Weights of a small GPT-style language model, trained from scratch on English Wikipedia: 23 layers, 6 heads of 64 (2 for keys and values).
MLP neurons of a small language model. Each row is named by its layer, matrix (down: output weights) and neuron, and shows model dimensions 320-383. Each number is 128 + 32 x the weight over its row's rms, rounded and kept within 0 to 255. A neuron's up and down rows have the sign that makes its largest values positive.
A block is one neuron, or neurons of one layer that tend to fire together. After each block is what it responds to, as a language model described it from the Wikipedia text at the highest values.

L13.down54 [146 117 106 152  64 141 106 141 106 189 203 190 138 162 135 138 102 114 131 126 155 161 176 126 138  91  89  96 157  90  80 108 114 136 159 190 121 125 102 143 134 155 118 178 143 103 100 153 158 105 163 156 116  91 134 145  64 137 184 185 126 137 139  97]
L13.down60 [116 117 175 130 140  96  95 110  92 165  48 143 167  99 148 131  99 101 158  52 114 158 143  93 178 161 111 147  75 160 142 113 181 135 137 113 111 108  92  97 142 150  99 159 177 159 140 118 179 158 153 149 161  97  86 125 129 106 162 159  58 119 147 127]
L13.down457 [137 168 128  80 117 161  40 166 170 108 112  95 139  45 175  88 138 150 150  76 193 148 128 135 127 164 145 107 126 116 133 166  88 128 120 149 115 178 118 181 123 107  77 161  92 122  88 131 138 140 151 140 139 120  90 142  95 140 171  71 119 122 148 113]
L13.down596 [133 132 122 169 151 149 109 168 142 152 137 110  60 113 112  95 157 125 162 101 100 157 120  62 131 107 126 183 150 129 177 135 139 123 131 128 119 119 118 155  51 118 132 129 108 137 150 138 183 118 169 107 105 143 132 108  76 134 132 171 113 114 152 138]
L13.down828 [159 128 115  89 142 179 107  90  90 117 175  98 139 136 125 124 147 145 120 122 137 105 113  98  63 114 111 184 127 155 131 122 120 140  70 107 124 157 118 111 138 134 176  98 127 132  91 108 147 100 142  68 126 112 157 139 151 119 120 147 100 134 159 109]
L13.down837 [103 162  92 120 154 105 104 187 160 160 109 172 111 114 127 124 132 102 181 106 141 143 150 150 135 123  67 113  80 144  72 166 131 135 148 136  49 127  99 112 153 114 133  93 113 124 111 134 108 127 118 138  97  34 200 146 165 112 144 148  66 151 122 121]
L13.down983 [126 108 135 118 138 131 135 196 117  98  95  80 118  95  69 132 156 151 171  85  75 125 107 163  64 116 110  95 165 127 130 139  62 156  83 131 102 159 184 102 130 108 122 143 159 215 189 137 187 128 193 146 123  96 128 103 140 208 160 148 234 145 148 119]
L13.down1019 [145 156 148  98 132 125  88 128 179 107 108 150  59  90 162  29  93 132 163 119 113 101 166 121 106 101 112  81  86 128 136  86 120 165 103 127 168 133 100  77 102 165 131 147 135 127  76 140 152  22 111 123 165 117 109 136 141 143 143 116 127  95 120 128]
Responds to: Chemical name suffixes. Word-final pieces of chemical compound names in chemistry text, such as -ide in chloride or sulfide and -one in peroxone; weaker on scattered mid-word pieces like g-ig and table numbers.

L13.down61 [133 150 185 157  79 123 159 127 111  85 134 165 104 132  97 122 113  96  98 164  78  83 150 140 134 163 100 128 114 143  89 188 140 111 147 107 177  95 157 188 119 184 176 122  41 111 167  93  84 105 108 103 124 143 176 103 208 113 117 127 134 119 116 138]
L13.down175 [100 162  95 132  98 156 119 132 120 170 112 151 139 117  79 161 137 183 146 128 153 146  91 143  71 134 121 116 111  80  69 117 147 157 131 152 159 128 109 162 126 109 131 153 101 111 119 137 112 127 146 161 113  56 139  36 175 106  61 186 150 132  72 158]
L13.down201 [119 138 118  88  77 165 151  92 116 137  77  94 141  93 131 139 121 156 152 137 111 152 147 134 135 106 115 132 175 166 111 153 131 100 148 177 193 193 145 130 196 115  77 109 141  36 170 158 132 137 107 129 104 113 190  71 109 106  86  72 171 137  83 137]
L13.down716 [ 93 130 108 150 133  99  87 157 101 145  71 140  94  93  90 138 166 165 129 101  57 124 128 116  80 187 112 135 121 198 104 120 125 175 120 141 162 136 117 142 183 149 125 188 160 162  80 169  91 161 167 132 110 220 152 145  91 110  78 107 117  76 103 114]
L13.down779 [134 112 138 125 137  83 108 119 152 102  92 158 114 179 171  99 173  51 129 136 130  46  39 161 134 131 129 147 127 199  78 119 188 125 157 153 129 178  96  97 108 114 110 148  92  95 126 145 114 110 145 125 115 164 117 162 105 147 144 110 107  89 109 120]
L13.down811 [162 133  69 168 157 156 197 145 113 102 116 139 138 127  86 130 102 173 115 111 147 127 119  89 157  65  85  80 121 113 109 168 144 121 115 132 121 118  62  90 125 102  59 174 206 207 137 133 129 165 182 124 122 122 114 167 136 140 164 110 170 134 167 144]
L13.down813 [131  82 112 164  69 132 167 105 157 120 153 146 129 141  80 133 108  62 176 152 162 121 124  93 132 136  67 135 105  88 111  71 144 105 152 164 127 126 123 124 107 140 156  91 185  78 147 120 122  81 192 118 106 156  80 116 116 166 166 101 218 124 102 124]
L13.down867 [124  98  99 165 124  81  88 126 103  87 162  91 110  84  95 117 159 114 128 142 103 129 190 170 113 112  67 104 150 136  96 114 142  84 161 116 102 150 150 156 160 169 148 135 141 115 112 140 127 127 115 171 167 134 126 154 151  86  94 183 119 116 160  86]
Responds to: Before-year prepositions. Prepositions and lead-in words just before a year, often opening a sentence or section, such as In 2013, founded in 1371, open from 1885.

L20.down38 [146 101 132  96 144  63 165 134  90 128 180 163 123 108  98 131 108 113 102 212 124 109 116 181  72 132 141 139  68  98  41 145 146 136 112  94  90 117 142 103  87 180 133 145  86 126  88 128 137  92 126 139 133 129 157 154 176 142 109 113  69 124 125 122]
L20.down150 [161  67 121 130 141 173 125  89  64  98 131 125  86 138  82 125 141  88 193 126 107 144 117 127 188 139 135 100 154 182 129 107 140 196 130 140  86 114 111 107 103 173 126 119  87 113 125 169 183 144 108 158 106 150 158 119 164 106  93 126 145 147 152 118]
L20.down238 [163  81 114 179 108 143 136 103 109  68 147 136 187 132  95 150  91 126  80  95 106 137 142 130 128 119 103  96 150 148 110 139 120 167 149 110 150 118 150 209  89 180 110 117 138 127 185 119 116 129  72 159 105 154 146 137 143 143 141  95 137 156 105 105]
L20.down776 [144 107 115 162 155 148 119 202  96 139  75 135 114 180 114 134 186 113 119 106  86 130 154 137  87 119 136 130 168 138  71  96 188 125  89 120 113 115 128 140  72  65 105 131 150 120 116 144 119 112 137 159 152 147 111 153 192 107 127 119 162 135  75 151]
L20.down791 [145 192 105  58  92 115 147 165  93 172 108 103 103  94 125 100 137 147 166  57  52 119 150 129 196 125 187 162 164 143 158  86 136 180 124  86 135 157  92 159 152 134  97 126 164 127 109 169 104 110  92 130 118  97  88 100 128 129 129 135 141 109 118 129]
L20.down920 [178 197 171 132 146 186 138 150 125 138 161 125  77 162 143 149 157  65 115 107 126 164 127 121  77 116 141 157 105 177 174  89 151 142 135 128 156  90 131 114 190 141 120 128  57 140  88 139 164 122 125 170 107 103 118 125 108 117 121 101 101 187 131 103]
L20.down956 [117 155  88 137 176 154 110 128 145 140 119 107  87 133 171 138 154 161 102  50 100 155 132 136 100 149 141  71  97 117  52  98 135 120 135 143 176 135 169 104 160 129 151 170 153 162 150 139 110 101 105  83 114 117  85 151 195 127 109  94  62 110 111 159]
L20.down999 [ 93 162 153  87 131 182 104 112 153 116 140  99  94 176 176 125 133 111 112 144 127 110 125 124 130  93 141 154 107 169  84 112 116 179 113  13 157 102  85  86 118 148 183 130 128  84 137 128 108 184 104 133 122 110 127 128 144 195 131 123  75 106  90 132]
Responds to: Year prediction slot. Tokens right before a four-digit year, such as month names in day-month-year dates, "in", "of", commas, "since", "- ".

L17.down164 [ 79  56 119 125 109 181 170 115 115 126 159 113 136 155  86 132  79  73 129 118 127  87 143 120 139 107  99 121 161 121 127 101 144 131 134  97 125 132 160 154 190 121 110 178 128 153 104  78  78 119 135 177 122  90 125 190 131 152 154 110 133 137 148  88]
Responds to: Table digits and word middles. Fires on pipes opening numbered table rows, decimal points in numbers like −7.4, and mid-word fragments such as susp|ic|ion and ill|um|ina.

L17.down463 [104 142 142  93 140 199 104 173 117 116 152 154 154  84 171 131 119 160 119  84 134 110  95 178 130  96 152 152 107 169 119 186 124 105 165 131 143 122  93 165 151 145 105  66 135 150 149 150 119 190 175 125  75  73 129 159 129 165 126  90 180 151 127 139]
Responds to: Place/date name onset. Prepositions and commas just before a place or date, often fused with its first letter: "born in T(inmouth)", "Budapest, H(ungary)", "on August".

L13.down145 [134 127 166  78  94 123 121 145 138 104 131 218 142 128 174 119  74 151 113 163  60  89 133 139 115 133  89 109 149 154 166 166 130 113 104 108 115 115  47  71 144 143 129 157 149 123 185 142 116 162 147 191 137  67  91 169  81 129 147 189  76 110 141 134]
L13.down288 [159 142 123  87 164 106  89 151 143 118 104 166 118 215 117 186 117 157  90 128 153 122  88 126 131 133 125 128 107  62 128  75 101 112  96 147 114 119 118  54 179 119  74 180 163 147 160 127 130  77 164 166 131 117 145 156 169 159 100 116 102 175 158 146]
L13.down574 [141 134 166 107 149 123 169 122 137 147 133  97 104 145 135 114 109 130 127 111  68 124  34 126 108 101 142 111 124  72 107 128  71 115 156 144 122 141 102 119 131 127 123 118 119 165 125 127  96 119 155 146 124 135 138  92 120 137 121 151 133 159 105 125]
L13.down587 [183 169 162 109 127 147 116 183 136 115 144  55 174 129 135  76 123 152 133 122 134 146 155 170 143 100 168 122 101 147  73  79 133 108 110 130 124 168 132 105  92 144 111 133 145 156 123 105  69 148  80 171 163 116 104 134 127 168 123 186  99 174  84 167]
L13.down614 [136 123 211 105 144  88 184 112 109 110 128 107 169 107 136 100  94 120 126 184 154 108  78 124 134 167 124 145 205  98 156 114  85 170 100 155  87 108  89 166  96 141 125 137 117 137 151 165 115 171 151  82 160 130 141 150 126 124 107 131 110 164 145  73]
L13.down869 [176 140  96  52 165 132  65 123 117 178 113 117  81 156  71 177 135 195 133 126  87 211  83  72  87 106 105 119 139 105 171  98 130 148 120 157  89 157 126 129 113 144 104 184 125 113 125 108 138 108 148 151 182 180 112 145 192 191 146 120 105 157 134 124]
L13.down919 [163 147 124 116 141 134 138 124 123 103 142  78 136 125 147 139 144 151 104 120 102 126  62 115 117 117 145 119  90  78 115 104 109 135 141 134 128 138 115 114 130 117 107 154 134 159 138 110  98  68 146 135 116 135 140 110 105 140 140 125 130 162 127 129]
L13.down1023 [131 153 204 130 170 169  76 119  88 154 140 120 166  94 179  96 152 163 210  93 124 186 145 123 150 154 165 137 129 110 161 133 178 167  66 114 142 140 129 158 118 150 108 129 143 116 111 143 122  86 138 145 142  91  90 111 142 116  99 153 108 133 104 124]
Responds to: Paragraph and row breaks. Line-break tokens closing a finished sentence, table row or list item, mostly paragraph breaks in biographies before new sections.

L17.down635 [ 99 110 126 122 137 123 121 102 120 163 136 104 126 140 137 141 120 140  94 116 160 107 100 118 118 104 143 135 131 134 142 116  89 128 138 106 117 125 103 103 139 123 122 137  95 139 135 142  96 102 154 151  92 120 129 130  89 136 114 121 159 162 147 118]
Responds to: Row and paragraph breaks. Line breaks ending a table row after a closing pipe (before a row like "| 2013 |"), plus blank-line breaks after a paragraph's final sentence.

L17.down870 [ 76  90 161 164 110  99  96 154  99 108 141 114 160 136  91 103 141 150 118  94  72 155 123 156  89 163 119 143 108 154 107 130 104 147 158 116  71 148 144 168 154 133 140 108  89 115 136 158 143  89 127  75 108 109  84 106 132  94 106  86 119 129 158 164]
Responds to: Date-introducing prepositions. Prepositions like in and on, and leading digits, right before a year or date after event verbs, such as opened in 1828, premiered on 27 May.

L17.down751 [116 130  98 172 141 121  77  97 122  76  89 112 100 136 144  63 144 136 106 152  86  95 173  94 111 145 119 154 194 168 151 140 128  86 119 115 169  83 180 140 130 125 125 125 133 205  91  86 133 159  56 165 115 155 126 123 111 106 208 193 157  95 180  80]
Responds to: Numeral starts in measurements. First digits of numbers in technical or descriptive text, such as range of 1,500 or 20 to 180 mg. It also fires weakly on sentence-final periods, "es and" plural joins, and "or"/slash separators.

L20.down70 [ 86 229  84 126 124 116  53 111  91 117 125 130 165 145 142 107  71 147  93 148 136 105 189 153 151 145 108 134 120 176 114 100  56 115 132  87 144 124 120 142 163  98 131  76 139 127 110 140 101  93 140 103 122 165 108 137 126 139 123 137  99 160 153 113]
L20.down101 [167  98 113 101 136 212 157 174 129 159 141 187  98 157  56 130  93 149 131 119 172 152 169 134  74 111 148 167 130 116 104 128  84 135 136 100 106 144 135 113 143  96 162 103 122  87 119 182 145 100 131 151 124  97  87 150 104 144 208 118  91 218 162 122]
L20.down272 [157 151 120 114 130 104 124 118 117 109  82 144 155 112  94 109 157 125 105 160 109 124 113 132 102  75  96 149 108 150  79 115 132 169 158 159 105 129 177 176 115  91 120  75 142 154  99 167 145 151 157 107 123 104 158 147 109  81 151 127  97 176 104 163]
L20.down366 [154  88 124 138 152 165 144 131 117 141 121 130 119 175 137  89  93 143 122 125  87 143 138 119  98 100 151 134 142  92  54 157 158 111 157 125 129 181 142 178 100 117 128 138  86 102  93  70 163 123 134 125 194 122 119  92 116  77  78 120 135 132 107 132]
L20.down407 [ 94 143 114 158 155 156  95  68 114 195 109 143 129 120 129   0 114  94 118 120 147  97 148 122 104 112 168 134 178 195 170 150 115 121 165 144 134 109 171 109  98 171  97 166 144  80 102  81 165  66 137 129  96 125 183  90 104 151 133 144 186 129 127 110]
L20.down828 [168 174 114 113  60  87 151 160 119 141 110 116  93 121 120  94  72 165 159  98 148 164 167 118  93  66 101 153 137 143 143 155 108  87 149 139  66 114 110 118 126  77 124 139 150 117 125  75 155 152 139  53 165 134 125 175 123 146  82 121 196 114  61 152]
L20.down892 [ 60 151 111 152 158 146  54 115 164  97 113 136 155 139 115 100  79 111  15  25 116  93  57 122 165 122 149 157 115 167 110 164 139 128 157  90  70 159 151 116 144 124 133  70 148 184 126 118 118 155 125 103  97 112 149 149 190 126  73 165 134 145 161 117]
L20.down923 [127 142 113 142 135 127 155 180  89 196 135  92 123 150  59 149 155  68 107 104 100 132  88  66 176 114  90  75 192 135 139 105 141 133 162 152 140 102  95 176 116 154 106 145 193  96 121 129 145 120 130 116 138 114 185 168 118 114 121 129 159 144 154 103]
Responds to: Comma after place names. Mostly the comma closing a city name before its state or country (Bristol, Connecticut; Basel, Switzerland), plus some digit-group and list commas.

L20.down30 [ 53 207  77 107 142 105 144 138  82 164 118 151 137 166 172 155 139 111 159 105 125 119 168 159 144 153 133 128  84 120 204  99 142 148 141 151 124 134 154  97 107 126 103 132 155 187 176 149 128 123 105  83  98 142 134 167 183 139 148 153  63  88 142 117]
L20.down81 [120 164 140 122 113 127  84 190 119 106 101 132 152 132 214 132 121 103 127  94 137  72 188 109 112 154 111 108 100 213 101 141  94 149 101 138 115 173  72 125 156 154 168 109 141 103 147 132 144 177 128 183 117 113 156 129 185 134 181 171 146  89 148 107]
L20.down247 [121 148 144 140 154 170 117 166  89  94 143  89 108 116  66 128 147 110 119 142  99 154 153 133 132 149 130 128 133  95 125 133 101  96 125 164 122 147 117 122 125  73 142 120 147 138 120 112  72 104  60 140 149 151 203 110 179 148  82 106 139 147 116 110]
L20.down397 [114 133 148 135  91 191 180 145 119 112 123 127 182 128 137 126 149 135  84 132 101 138  54  60 165 148 158 110 155 148 176 160 103 126 149 141  92 162  84 111 141  68 114  81  78 110 126 131 182  89 176 172 153 145 206 138  99 182 134 122 101 127 102 128]
L20.down557 [114 139 171 102 122  77 166 151 164 199 148  72 207 180 120  85 139  66  61 126  86 141 133  79 132 109 140  83  97 102  85 123 103 120 141  87  93 240 165 148 162 144 142 133  99 131 127 114 148  92 121 147 133 160 142 118 139 140 123 119 146  79 133 105]
L20.down643 [ 84 214 101 122 114 151  96 192 134 197 103 145  87 125 130 147 166 122 132 156 104 112 181 147 145 134 131 114 131 110 144 131 100 108 190 117 132  97 111 110 113 130  87 137 160 163 140 133 187 126  46 127 182 107 160 185 162 108 137 110 116  97 130 121]
L20.down886 [133 122 130 126 166 139 111 213 104 129 141  96  55 148 111 141 157 131 121 117  91 143  79 142 142 104 105 129  91 126 121 139  73 131 130 190 150  93 139  74 136 171 150 158 152 158 159 125 120 156  75 116 121  91 130 124 140 121 146 153 149 120 104 112]
L20.down916 [121 179 116 156 154 193 114 131 135  85 101 130 152 100 109 109  57 155 159 168 110 103 116 117 171  89 121 112 141 152 135 132 128 168 123 116 135 107 101 110 189 154 160 107 117 120 146 123 129 184  45 142 124 119 130 123  71  72 146 130 126 121 162 206]
Responds to: Word-initial fragment tokens. Short first pieces of longer split words, often p, l, c after and, a comma or hyphen (p-ollution, l-ysine, p-urchasing), plus stray numbers.